Part of a small language model's weights.
Size: 13 layers, MLP 1024 tanh GELU.
Training: a variant of Muon for these matrices, 241M tokens, 7623 steps.
MLP neurons of a small language model. Each row is named by its layer, matrix (up: input weights; down: output weights) and neuron, and shows model dimensions 80-175. Each number is 128 + 32 x the weight over its row's rms, rounded and kept within 0 to 255. Numbers have three digits each.
After each neuron's rows, "fires after" lists the tokens most often just before its 100 highest values on Wikipedia text that the model never trained on; "fires on" lists the tokens most often at its 100 highest values on Wikipedia text that the model never trained on.

L7.up340:130098048124133158088141155096112135110052115159108099137117130149137071117115155192094037163124132156137109103136120099188138108122158136145116176172177130105136139100157081157113089126093167082096129182108159109096150122148182120137138123080165181137136152136102165109125152123097192154
L7.down340:117167150154156111081094096108175130122097187104109139128130107191124083122151136162120119125161088160098079133158149155095115079123134120073156108138187120139124055115169133147168180169174148061129102168168157100119107133157097153183163126158145086115127180110068160063151169105089134079
fires after: "\n\n", "\n", " \"", ": \"", " s"
fires on: "A", "I", " sy", " (A", "B", " (I"

L3.up516:135117090194170104105076089133192129084143158111167156041142180186150112118138062142136125120109114097059110171152120134125142111097089066184124151114148132124207141187182128134092107144163158135166153141167117078141126131135156080143099096115161084136111151112144154141163183114092170124
L3.down516:119075152135104139136165177120085061136134075122187021173140123125135121137113127103138123129156112117160107098158197085089099103096165155142112162095134151125158129132069112101133086124192131135192129101151151125151183166150149082143131124039139135058109136149138085111131133129146092124
fires after: ".", "\n\n", "2", "On", "\n", "O"
fires on: "In ", " In ", " However", " ", "ther", "though"

L3.up97:112128150217194082149116134119188125104095113112093085140086156123146104143105054112140098164093076111141166125192125122116174112114098208132133121081078182171165127176108191032120100095137105187096088147077101098074150087105112160121132122118101080143111134156095098139181130086133144187
L3.down97:074140141194107114114077074125116158024132132083118080167114126105174112155110090149120085106139157152148124093148130113127082126132113148155154120117101151181118167165218155125160101143134126118106109118119168177125128106149161114163178147159103135092054151123098111035114096085127164092
fires after: "1", "9", "8"
fires on: "96", "95", "90", "93", "20", "9"

L10.up626:104082144179115148118126086114168194069155175137126155063138196087099134087159128128107171173090126113135089112108097114092152132132125136163136100100122144180086035066091169183108149091137155153100161118118147121124146181159131123154117091123155116088079127126075165054142123138157136217
L10.down626:165113126156148078107141148106164141136137076115100103132141174166107155099125201130093173161114177159127187095123121131134072114123084122072138174115172049151112077071093109177119154141154099117131114140144149121152182153078226125079133108187153111103146198176144109119149118140210126101
fires after: "1", " | ", ","
fires on: "8", "6", "5", "4", "3", "2"

L3.up450:107133113117129120037133141164150147091102112119126150116152118140093113084167042197070112168164176137115101104133102111152109131119146150151157129145150089126147196134108168108124067144147176146174128166134112148134180121136128151143164133136134186091062175091161126073136128145089156176
L3.down450:102105191153128142159167148163153037155128143139096116122091115177170166182125073125083154104100137091207169126149153084098133178083156137122120106121167168121078130168099122175192136153126172088112105123164170135175121100057135147142137141184188097113155124132168117105120125164084092084
fires after: "\n\n", "===", "==", "\n", "–", "-"
fires on: "S", "N", "E", "D", "W", "O"

L10.up894:076100119062139100112145137135116121105083127151118112147147106176119150161067190139171107137083113107135073081133112139099090161069116171060127165141131081138114136156097134124107189091153153124130113135145131115139118074082113135184120188091097160110094106097088116182120138042140153148
L10.down894:112083094157133110103173153134094141081089154169094134164177148160120120169111146113122121116141160080137117144073125145094147115149155135084116112120134111096141129149168133105139157148130109160065114119107129143141158125095193082172138165139110117175132167107055133147131106126142143147
fires after: " |", " |  |  |", " |  |", "a |"
fires on: "\n"

L2.up926:115100118197158136113151113139139122106146114183126140088146099233167138096079104075078141166174137125090108145185137099169126121117113113140180141135116162120086137135134129137132112109180166185092145108140051097146130100153140196122161132144099095100103058129128094113131163100148155141
L2.down926:091148118121043172088152175107111169182077123179071140123137131110148091127130058126109127115168100126157138127141112099103069080132119173070092128123142133177143069085139126117190165172138213104101151140092114190108158120096128151126121210100124110159173119097110111122127157103145101105
fires after: " in ", " In ", "In "
fires on: "1", " Mor", " Camp"

L5.up608:162173132076124122080105103171120130168099133107105122107101139136124148099171127065085163098114121132078086119082055118120136113077151138148144128120107036127123147093147114150096172145131158168131135159204111123178104123096142089172135093181117111133060160131126159166093067167086121166
L5.down608:143162148104175116137139177192087084132206093134174112103107090085121142183166159161086136094140103136164148164116159107124099107109106128166103077153123176106111139124049112143093019106107119146119128155154092156133142148142113185103103080122103188108133089126114113161110080154177090178
fires after: " St", " W", " K", " | K", " sp"
fires on: "on", "ag", "ey", "aw", "ater", "y"

L3.up443:195166117135163105116086062162100128151107152103164159090113136109104092114147123114133116085124088125137151138107127122130159075171128149064130133083174153086083116063162163107148067160064107091136078153153134159139104133145142116139130116140091140091111148164126103146098131214110099195
L3.down443:194078121167101165129089096095101126092142089134153138150107128107127174095157144159135143093057091186139103088044110102125141062174135144178157120091161123143103137094158064111146128077100111129132143130142130126146126129163141123110191150084160191097105175072158109132151124183062117121
fires after: " | ", "3", "2", "4", "7", ") | "
fires on: ":", ".", "′", "5", "3", "7"

L10.up391:099167076102184106085120123110128201094092153123143159112133159102099085110081155142126053171133130134127069174133107182132163131115096117138156163135146122134101088068089105173137154084076114140100116157131126164145167130120100056117135142165139082140152141165139129122113072164138128139
L10.down391:174172104158171151131134117122124054089132125145136146127126172072107130120124169109142115113094131124138096148114139100170158165121138127131177142123101126061165091064116132090120167117132148134176216055150125121098107116196155126179185095151136136119051145133128087134099145140170100099
fires after: "1", ",", "2"
fires on: "9", "6", "7", "5", ":", "0"

L8.up876:118127189136135106121133076106068127123078140130104103106084147206145064176146177118116094101100115109120065100140146120111173182121148094111198138132142115106158135103103118067116159148169133062118183158162143120145151070088097117191094160147115136100129112135123112132095118125133128146
L8.down876:123072137143124143107126113082095078115084101117070098145141131183137136164148139108131123081124111126112151114094085139061143142146122133104168151139094108146166153140123068124109169110107128091106119083107096103195170108086160149117131165105107096159138065137101101157121101053117091164
fires after: ".", " in ", "==", " ", " |  |  |  |", " =="
fires on: "\n\n", "1", "\n"

L3.up713:103130115103128098043155134181099117059128160065108159097112163119128105113122071126104142137133124103180088126108136127113059069086113079155160144133118108142134183105140179140183133199175140140143092085122127175118171148110142167126156148131129124090142185146168187119117064095140156156
L3.down713:131170132137122127152166098136155139146127170134152151104127103180143157169120114146101108066141122142143134137068152104138144114156172138113117103156081083179099133137093102127100090092093115118072105141197141163092176100128117142129114156133210168200146136109136080114129172100083122105
fires after: "-", "–", " \"", " ("
fires on: "B", "N", "R", "V", "Z"

L3.up170:146109090105099188123135141144119128097117165077137139067194119144081077104171069078099092170135106133160121130141150095120113123137134088105131121165127129135049134164119131145163066199095130136196101077128132185183139116140190139087104164138127111031151135081082128114131153083108130140
L3.down170:077078141215102175147171141101149113146145120091124136112144116150098143213076103199123155152060155078126156072110129128155102188101100112150161159074121144159136104137163127128163141123165180077129155110214123140101123089124089119092126175102215128165182140076152091063110104119112128118
fires after: "-", "–", " (", "{", "s (", " \""
fires on: "W", "Q", "O", "H", "R"

L8.up39:147143144163078156075127104077157147117177125144177143126133119184109123064166158101104112197115124140172129091127163123113174088120043152102121168164138154108113109193168155091152194148117213121153110167144109187144136144111147098096084145123122071136134124193137195150117173119128148107
L8.down39:119105144141172153154151088085183167130075112151096123100082145109093126121135193093127061110138106130133122143168067141086170160174104088153218103107103095156161094051137167176103099103197107134118143125135101101089140137145127126135149143151113157113156097139140135098125151181144036153
fires after: "1", ","
fires on: "8", "7", "6", "3", "9"

L2.up209:059162113141176189114131140139142164203130118141104139145151090113159181117069120142150122111113136104154159068167124091145126144168146192083105129108087135130102085140162173129122185104170114119086111101138050114084052134117083114197143098139114120101118107163130121114138116068109193163
L2.down209:120145150128130142141078188136111132120141125134139185165114104134160143114111117204094107163115107137207081143168139111129052145161123161096156170120179149111090028128138154176153146152131145143140077184221078082134095136135108128136118172072119113160111145072118100139141126113189154145
fires after: " c", " m", " d", " C", " H"
fires on: "ou", "ust", "anc", " Dou", "í", "oy"

L7.up769:126118189133105097122121151117160126131134123110073151133050102143124142157129145155227117084101134130073170107143091122123162116132131138133190087136127113145105147111101137095131156119101068124095147142132150140133122159123176194089171085081135106125114121094097143093119170088094149103
L7.down769:129168174151122149113125122180190153088139110127152064144147100130150127148134129110162182137130102097102126080078099143092099164120100142182158135190162136170109141105120124129101178139039132115135112133186139169080154178169158120098114123134094103100095163085098175120122136124166144089
fires after: "1", ","
fires on: "8", "7", "9"

L5.up304:186129172195135134070075116156072148075053129171113136176114084152131118186170142088094093106182103098107061117155067182084157124079159136149129082133174095120074098157144156112133140116067103192131152166127101137103129143095142127136153111112121162129127185147056099169130131159120162092
L5.down304:100075134122160100179126098064089141145133091135127157168148058134160131115122078152192116085142132136123121082216146110088126128120207108124140120143120172163131170107080146144129157102094153161153077132130164122160154101181083182102127099165138087119097121152147074114110100102143082158
fires after: " |", " ", "|---|---|", " s", "s"
fires on: "\n", "er", ".", ","

L2.up157:088135163104153115158185132154143080115141122101118140072087100153094162148119026130093141164178195079178142077153164159135158137109103130144101128112080161069141124132106171089158097137111129194133126140172161135192124059103149158152118187141107128071136159124169182137098083099107170180
L2.down157:165169148136169137103098127169177118157166155075117047132108089164096073102130145163159095148151122117193117103104093097096081092159112079158180168133112136138081147092116114138119137084114115120122044115194146114104146163159139181185162119130165145137150081084131065122081168092121070104
fires after: "\n\n", "\n", "===", " \"", "==", " of"
fires on: "A", "C", " A", " a", " S"

L5.up368:110090125117103108087109133160172115138142101120149106080110110119115102109098252143118078148218148170137152132206152127107123116120075052132152128122165161096133117159108082096151128170154116113173123072143137184078138117162158123121093122128169162101088098176095176088119117115151117148
L5.down368:155146122165146131090112162126062141085109126135124165157127092147062130139114132051092150169133119158126054105132149090140138129141081104154118049099096141111090139093181061120135167146157191120093106093174087094116137146104142155154109084140117142131127103115138167121116137157121156151
fires after: "1", "N", " late", " N"
fires on: "8", " ", "m", "9", " the", "ew"

L2.up435:064105152096092163136080101102206133105151131107114123181040129179111172048161118112134121108093088133134123096115087136209131166129133124071147110156169112175172139089144086112123161188120110116095170194140106146196144048099136113181119164168120123168174085116171087121187119135105132152
L2.down435:154115135128129122105116106159095168107111094131098107164137120124106103039134097118148098115090148155169157158127146132195141201138141122131161094159115153173135105101095155132133165157152178127181096121095110098104189081104151134184186172122120105111160187053111112217123139130162144131
fires after: ", ", " ", " (", " in ", " (born ", " | "
fires on: "1", " ="

L5.up237:156115147110119113143099113119109183108126176167133117108044206149130136120134174179141074140150121109071123081207181156084160087084102159128151153121179066115108095056124089134157160066094124089128133179143156148138084129183177106159116140097117126141108082111164145122137109183144149054
L5.down237:115088125125083100152106154112118116108083205135148124151054073112171137158171194094178067095174122122143119142082105140170074114079129152138184140138092188115108095113147125133169157064136147117162086105158142145123110113143096142130127133125111100148118168131127177112118149163135101084
fires after: "1", "2", " O"
fires on: "8", "9", "°", "0", "″", "7"

L3.up480:050114069106091157135139069105115177155135094152154141112171150115131110143149057127109117098133105110143079135179093089205158128135126130158220111122116144153152154015040196176150143117099147126036133046147161144111101140113054137099148131151149081124110130095136141146107122162117102140
L3.down480:125107139174116127099129114161128106106117142108178096104127116120215162154138108212133097106143151135110103107129177128132151134154159093120123101121158137120161123096089144072097105079116164138145056147127120130121141145130134165184133165162134146170112155088218102134162204137139118108
fires after: " |", ")", "-", ";", ") |"
fires on: "\n\n", " Rele"

L8.up438:104138118081115130066121137191163175126082097139148111098160045190130127178131081139099081104094092149160124119148120115143111157141119112096092095169199086155189144170128135043091122118075140124114126091137180159169149083146141141093104116140090152133102216171150124129109127093104128073
L8.down438:144118161103137147165144150147111096095108128113075122136083123119153154158145208119127127167133150093131100092112129128102094134160078150138192113173052145121158114154187121150144133133128140134146130109139173060143098219117080184119114098152150116198134113135098144110108131130150166137
fires after: ".", " his", " her", "out"
fires on: " He", " father", " wife", " in the", " the", " his"

L5.up51:098145105127118157086188113121140127082118078099137133177089116099063123133142062114131140129183118142172105090113132119111135124107145160158141129185141111095179122106129162129089161090110143090138091127118079147108139166172133134141146113154085096088132130154134149122152094213135112091
L5.down51:187103129136159074133168105090072139142134188115120138042129121061146149148107106208170169146125115172102119116139071074161093094111085153091124163137150101080176130153166089150123091144091105167102128078119143200100173181173099103112114203099139132181150145087147159192111114072117122119
fires after: "1", " F", " c", " f", "; ", " t"
fires on: "9", "e", "oy", "arried", "el", "er"

L5.up271:130177083156157161052106111198163112137106099158152135164094153135104119169103121169085131152100140114165097129192122096161124134150083138135056083161104160126104137103132105117062132221146110101165184173117169084154184117166147136115147106136060168128119178145138148173201158125123118081
L5.down271:142117093169111187114153092122137150200113135093123135134103140131161124150091109126161085154113102116131115109165167131163124137156139049137204093190140114186170149138157064137072128155098111082162113187111064105180096131072172194130068137143101169183164098073191093099146172122069127116
fires after: ".", " conf"
fires on: "8", "9", "7", "5", "\"", "3"

L3.up143:120135090174104130101085083169147151131077058176190107104149136129152098144131145147158142130085096122135106202152088123176111100111154060206082117125155162123133114128163196099117187137164117151122120161112090154124116180150161143134104047153145134117120150136105118120088095153130177092
L3.down143:171117110109140115104097158117147122094147175086153117195160097119132152143150083089139118156170134138116140143141104146105094137135129126117140172133108148123124140079165142108109140103045200089132074151093151125139113105107115104129150187152172149049122104169109162112152089136108122098
fires after: ",", ", where", ";", " when", " however", ", but"
fires on: " he", " also", " while", ",", " they", " \""

L5.up52:128093114136135198105226104118145117089141093084051106079168119172133133100149102098151201149128126102135117152142141165147128078109136143161106147199114127142113124086072123113065065181133081129165204100139128132152158162112159132149161093065190160112085145116174082198139102128087145133
L5.down52:130052153117083189101166163138092154131128081139159103099082114100127162168154161108127172183132086160156096103173188102104181121140160181076090156141073111106114168158108139136126132113141095146126104114129142101182179174069156111113112135093111139121174157103152124091129157143149137135
fires after: "\n", " Ab", " (", "-", " re", " mot"
fires on: "-", " ", "or", "d", "in", ":"

L3.up587:175076085130107098122164105127091093078092126142118151072112171179168162172096082132103136085167144120153113156138087134171129129142137170129175097086177125159158122131068163122104124113162146079145091126106084123163127058093179095114184050120113155103134110096138100140174162117124188133
L3.down587:146122097194106149066117145086110037136137128073113139107106139155092094147140033151102167167166100087119152125082114163067154172054125181097140120187154139180176186124103095125134091181111148081166122063171066089103124146172124142135115194131142166110134154143126139083088103100143099155
fires after: "\n", " Rele", "===", "\n\n", " Total", " ==="
fires on: "\n\n", "ased", "\"", "N", "|---|---|---|---", "In"

L5.up842:148182144093124150140182079096128146114128140131077133122174178109183135170117132191093126145147167122104166177156133115080125123159146207164143093164179129130118130128116081081095127151091121149162134132206084079171163117174138093088114143082153122098113091137125112047165114129142180095
L5.down842:137163181116092122113108091148154171142114122131167131072095115084161096140109119163094182113051105139160137098100137119105149144096117139092120144111150085168123045222095121131166075125137206079133132131152082071117160137101205134164112099112144102134169175104108154075178111141102087152
fires after: " al", " ar", " rele", "b", " ab", " B"
fires on: "g", "u", "m", "i", "re"

L3.up459:124175055119125067139158083167122077131104149077118127088185188142120094074214076122121156080149135041122104137138129130141163143139142115093141085175141132178107164140072152112143102169118117139159135185165059185125132080100180120118141138123125099093090139104196196144125109103097167136
L3.down459:110128102159097211136135144122198136135093086126099085155122086157091168133145005149121140151093117129175156103176162072098120139101174142150136146125102155160141051152165135132133097155123151087152151064177119105109121099115129103139120145139178120130171099071133144113104140128147069129
fires after: " \"", "-", " (", "–", "\n\n"
fires on: "T", "P", "L", "B", "N", "H"

L3.up680:116139106100153115115116151011151118171113136183071049088179117078133168074081106110128151106106104058078088111106131104121097083174111176099106147160118079092081091145173178101167139132156165143119104064154075093088127109103106155140137101149127139120127093093175101179121160096134144104
L3.down680:124076104105130113128169072127108126148076086143169123085123154138152121186200112162160100098182087178114143183107109124100108148161151144111126166136143159166131113140149154163151176173124116077168086177125082080113162114072106103132156092103074111163106125114184131174110091134139108136
fires after: " c", " p", " P", " m", " C"
fires on: "ust", "u", "il", "to", "o"

L8.up741:139142137139158102144080134068120144082102141153103139114102205126130113108104131124125091158089110108110143094127142151141138120130095108071126145096149096130100082087091143165165143081050144123148172154163137120151099141196125135110103100135094091079114167131105100121095166157188108157
L8.down741:130140112109106138181105100131111108089088165155063137076114177090128162105123137154170114134095123107128195167131117120124159144121111108114139122110124178119140059082108133148104110081134127152113144098149140097139123162118125112135175141171051128144096165103111162181166088147151054123
fires after: "1", ",", "s"
fires on: "9", "7", "6", "4", "8"

L5.up582:124108104180138134130128134155133130133108137097053103078124112150122194101199120117145145135194110133146126096109165108176148090114136106133165098196186141115152103102091208100159178123140144138149119136156117127146144135159088067119109102190184180110135139130109186158076096161167167087
L5.down582:109108089141072108125227079102122136123151123114168106152155174120096132132124134117113148098074129132142127172088135188102185103085092116147153142143060146150099142187134132198125115118139144125123114093131137111111111131087092098155107097110149177140171119075122132100111135098144085159
fires after: " f", " F", " v", " c"
fires on: "a", "el", "t", "an", "in"

L5.up270:143157158154173078137137082159075134164147093154115150136108190141118153107092122095077147221167155146117131156095112157081131082128113100152113134131105137147204149092091074127167123096082065112082158111146126165083148103111146066162113148144145083117079086107096170114139145156088191091
L5.down270:160152181087065149187050091154142153128103120108094145115114147119148151117151112140127180146091074048121138141148204190106064106120145135127123200115122126130151106159120099154115113105122102135133147129138087080115110086105046085121100139126097128134149174099099077140081099210082130104
fires after: " h", "ra", " H", "ro", "ri", "ab"
fires on: "un", "f", "ard", "ig", "i,", "und"

L10.up573:143164186101131155063105127137082130140155119136169125139126148144120153162151121115162172133138073082174056137111097149072181123134115136107185128121171131107060179140079147172107132130116109148104165170144156131134148121117175126171170120107145108112112133077155158163167095117099199147
L10.down573:131112125149108163150147161170109141112109148131126136121102140105124101090124050111164133210090123152105160103147127154103108173188121106126163125102077137134101225138113204077104130156098132105148114185129124137138193140102134082191142088142103107126099142149113155102182101109154115156
fires after: " |  |", " |", "% |", " | ", " "
fires on: "\n", "1", "2"

L3.up771:135130158132204142107038083186165192138032031125161118162110150141123051115160113153158126119168130119099151125147108104104157090133050142124131132120118091162170118139031128137208127203170099127121138190093141110120136173148160122099138117138115124157143111118154143113174183130172122147
L3.down771:163101128088161155072118166109139123093161136109173114102096108157074124182106147098208121124151177108129108071149125121084139167128106121114149113159130052132079159131105073134152114191150085113135155143064104111153127105123136116135127074124107126150108109138171107110080143130147049121
fires after: ".", "9"
fires on: "1", "0", "9", "2", "4", "7"

L3.up811:142157084153066148038116124143109083127128155130176094116117126134122101102126087132156154118134110103113046134107156110092163164140129093070185164168142106100191155081138152106165117138132090125119141116189105140125128139159149129154074093147102135177045114132175141106087178108093126187
L3.down811:116088135158084147106181080151145139119107107178083128189167191135163077125113157139149134113137130088091083159089115136093189105152125103064127092091118126098093163119107084142109130086094084121133142074112104134086087131104159103140106126112126143161141108117155138128149107190074165152
fires after: ".", "\n", "\n\n", ")."
fires on: "\n\n", "|", " It was", " It is", " is", " was"

L5.up175:102146110129114174131153123125178104054181145125151101080113134131109122153129120129130170172145182104097121133172199112160148112139113099129120173128141130143118177122109184076153145142118116224149137138107146123104109114117145098153091118111128141138043152106143123148135137163072170129
L5.down175:112101131124156125071101159135137142163104115084124134140099155121120103105080149164164118167164120167127111150075172205125153124123139144157139084153091080079147117133122071124134130123138139096150117133158084107181108099176149112106119102097140154143152155138131163107078156110147141061
fires after: "\n", ".", "F"
fires on: "|", " On", "or"

L7.up351:091154077080132158141093125130104134179102208071146127180148132149114107116152132118144163213136139096112132135168090123127141157086076074108087116094121151118138057150112163194134184171167083091114141159176144113140069140111137157108101156118130106125138146140161136171126138095088164164
L7.down351:136128122093082143139155055090131189082098060180126109121106160157091161125090132147140093164153127106157178089103172083162184081125159108177135143163126144140137118054178117138050119127124192154161126141151111114115118114166086122105123158122146140105121108135101130150119096122096150101
fires after: " | ", " |", "2", "3", "0", "4"
fires on: "; ", "\n", " | ", "1"

L3.up445:121161087105146117157102113096121069127093140096127121055100190169122138120091047143071122052125150087144129135138138107132136126152158085116147120157120115087123177132174172118091180088126189110170126124161093170150144059099124114105146086111133165079121172090177153116138112124135102104
L3.down445:100118131148163149180145135130118092218107095114058102076161111167107076182112099173093150139147045084140128115112142079116119082132112172081141155146181127154147135154162100161140104093129193125165154084155104110128126156155145101136094193137123166054089040161135101100165147135103067125
fires after: "\n", "\n\n"
fires on: "F", "C", "B", "On", "S", "St"

L2.up139:094162123092109163121085058119113109086120120149151122126123200115157176160112122103160154093190106095140053153165063126127188118078070144123181110131162052133169152100129172106107167197183187114101146145119126156055143119071149129156082115149143074092114115038063166127140134144149124106
L2.down139:063101113137129144133125098145120159140118199163147167161145089100138179185158121119167113116219108144140049111174044124147128170104138144140147169151148120135103101077056167098133176105132136156118140146091155106078152121073114110157133105162176160117144098111106097144113112137142112124
fires after: "\n\n"
fires on: "===", "==", " ===", "\n\n", "===="

L8.up691:107121134157163143149080102128221152130090200098101114125149098137122118153141130177106127115147087140137107147161122097146097183189201082127154142161168111114147126134099088089122166153082131112102111152128128105154163080105084076148136102152129166161155157145132149106177121110085156183
L8.down691:180178153137078090132136127133121116096131032109090143073136137132153187142094125155174107074158127122110092167160153122111150090144100171142138129079132176119119085121187081169193147131142187170133147112135128154093126158147169058121146106135105140097133151143149137096141141120118134113
fires after: " \"", "\n\n", "\"", " | \"", "\n"
fires on: "M", "B", "S", "im", "T", "L"

L7.up907:101138142177108159094092151177148177166051152111114129071133111098106151124166116131081217060147163089090101159129171120149139150117099091175135131185142139149141120124125088145134068180089118098093195185145128129095126118136109111049170098148108125132119115160085107114175068198094158106
L7.down907:068139161123122116175180128047150145084192128132135116118116085131132190111081111102102068108181143143102136148182137149117149063144131134153162132140104145131155135205129078118166139143082128120144106121083107155131083159128141145121133147103128159113091121158136140139157112153178071119
fires after: " f", " p", " ex", " F"
fires on: "el", "ers", "er", "e", "ter", "ch"

L3.up672:091167072127108080119184115151121100170122113066134129093171103080127138111107089123058147121132144106152121146083129106140151073120110119063161122116110115127091133103112163128118165104122139170201188137125130124163111087181145143117160157153110122118128150109159142138185142145136206087
L3.down672:102105127156155150184108149116173142112140114120111145197133146174162107139114092170153096120096164142195104113080107110138129158078103121145159130094115172214152127144121108091191140156120133106131148139152112133151135155155160150101129181099160184102153128117159099157124117105146133124
fires after: "\n\n", "/", "==", ",", "\n", " ("
fires on: "F", " or", "f", "i", "l"

L2.up595:128112144138113148123147126143112140148145217142180121136120156174096094167076110137139140142167113160138072147205105118139119107121079146138131120075166078142136141119167132091117131141117078149146169164117148117047118152104175143150110158111091094125113097123129120139157112123138096135
L2.down595:188114072154115143114117112140115128097162128137081108099126123132140116094136201110157087111114143144048157148093140118141157142171148123176177157178095130097020097101084175142154113132159124122164164132159110175102131115122112125179121172129119132082106174154134089132091083133118103157
fires after: " |", " | ", "| ", " |  |", "1"
fires on: "\n", ".", "9", "1", "3", "10"

L3.up191:086123091098160178114143055106127090180108121091167114124207121139160131128105118127108113137180039149142102154174114103152187179137122106131161114196115020124163157057133241111146107103112152168121118158170136158081134100116128131129105117176124136107125135101126157130129076192130121123
L3.down191:099108096099177151109177139161126165195153132046163078099106106156118175196124068228120114106172096187100076128082101125150184214115117087172212099172172104104157128102062118125050117122147183140097115130135156153142163127100130176131122120139170173165134134121150094097123125144107147102
fires after: "\n\n", "-", ")", " |", ";"
fires on: "\n\n", "==", "===", " Country", " Years"

L2.up144:137113082134152150139127111083115128149137066154159146153165143123149090101120110141103128121163104147146113120107098127114119133105054101093132093168121091150122097136079163129106146192123128108067106165140159152129101117133093149132131102179129007070110140143162170164161173112140109155
L2.down144:178057176152066108101114208152107176076159087129154162094108086122126098138079133195139133106140253101106099107108132116137166151145081113123121153161098101126101119092114090177129144146145095121134125152163128126139102165093089162140173093146142163074118036082144111136158096078152087110
fires after: " | ", ".", "| ", " | +"
fires on: "1", "2", "9", "8"

L3.up337:145114096080119081082091160157139141166086088084181131135115157126145139119104134199141176155123102114136142167126127171154035181086048113159176118141160079119110142186168173136095141144116198091123100099101142140145091126146142166131095203145068098112128142100092130158115147188142094166
L3.down337:127148102145106109147199102098068167082077133119096101150178163143174165112134071146116157128138064166078145168203109127143140147111107153097170115143126071107099052053155096117170011075165118139148164148124138118120121161115086120063147126170167191140140112106072159117110111074125124100
fires after: " | ", "; ", "0"
fires on: " | ", "3", "8", "9", " in", "2"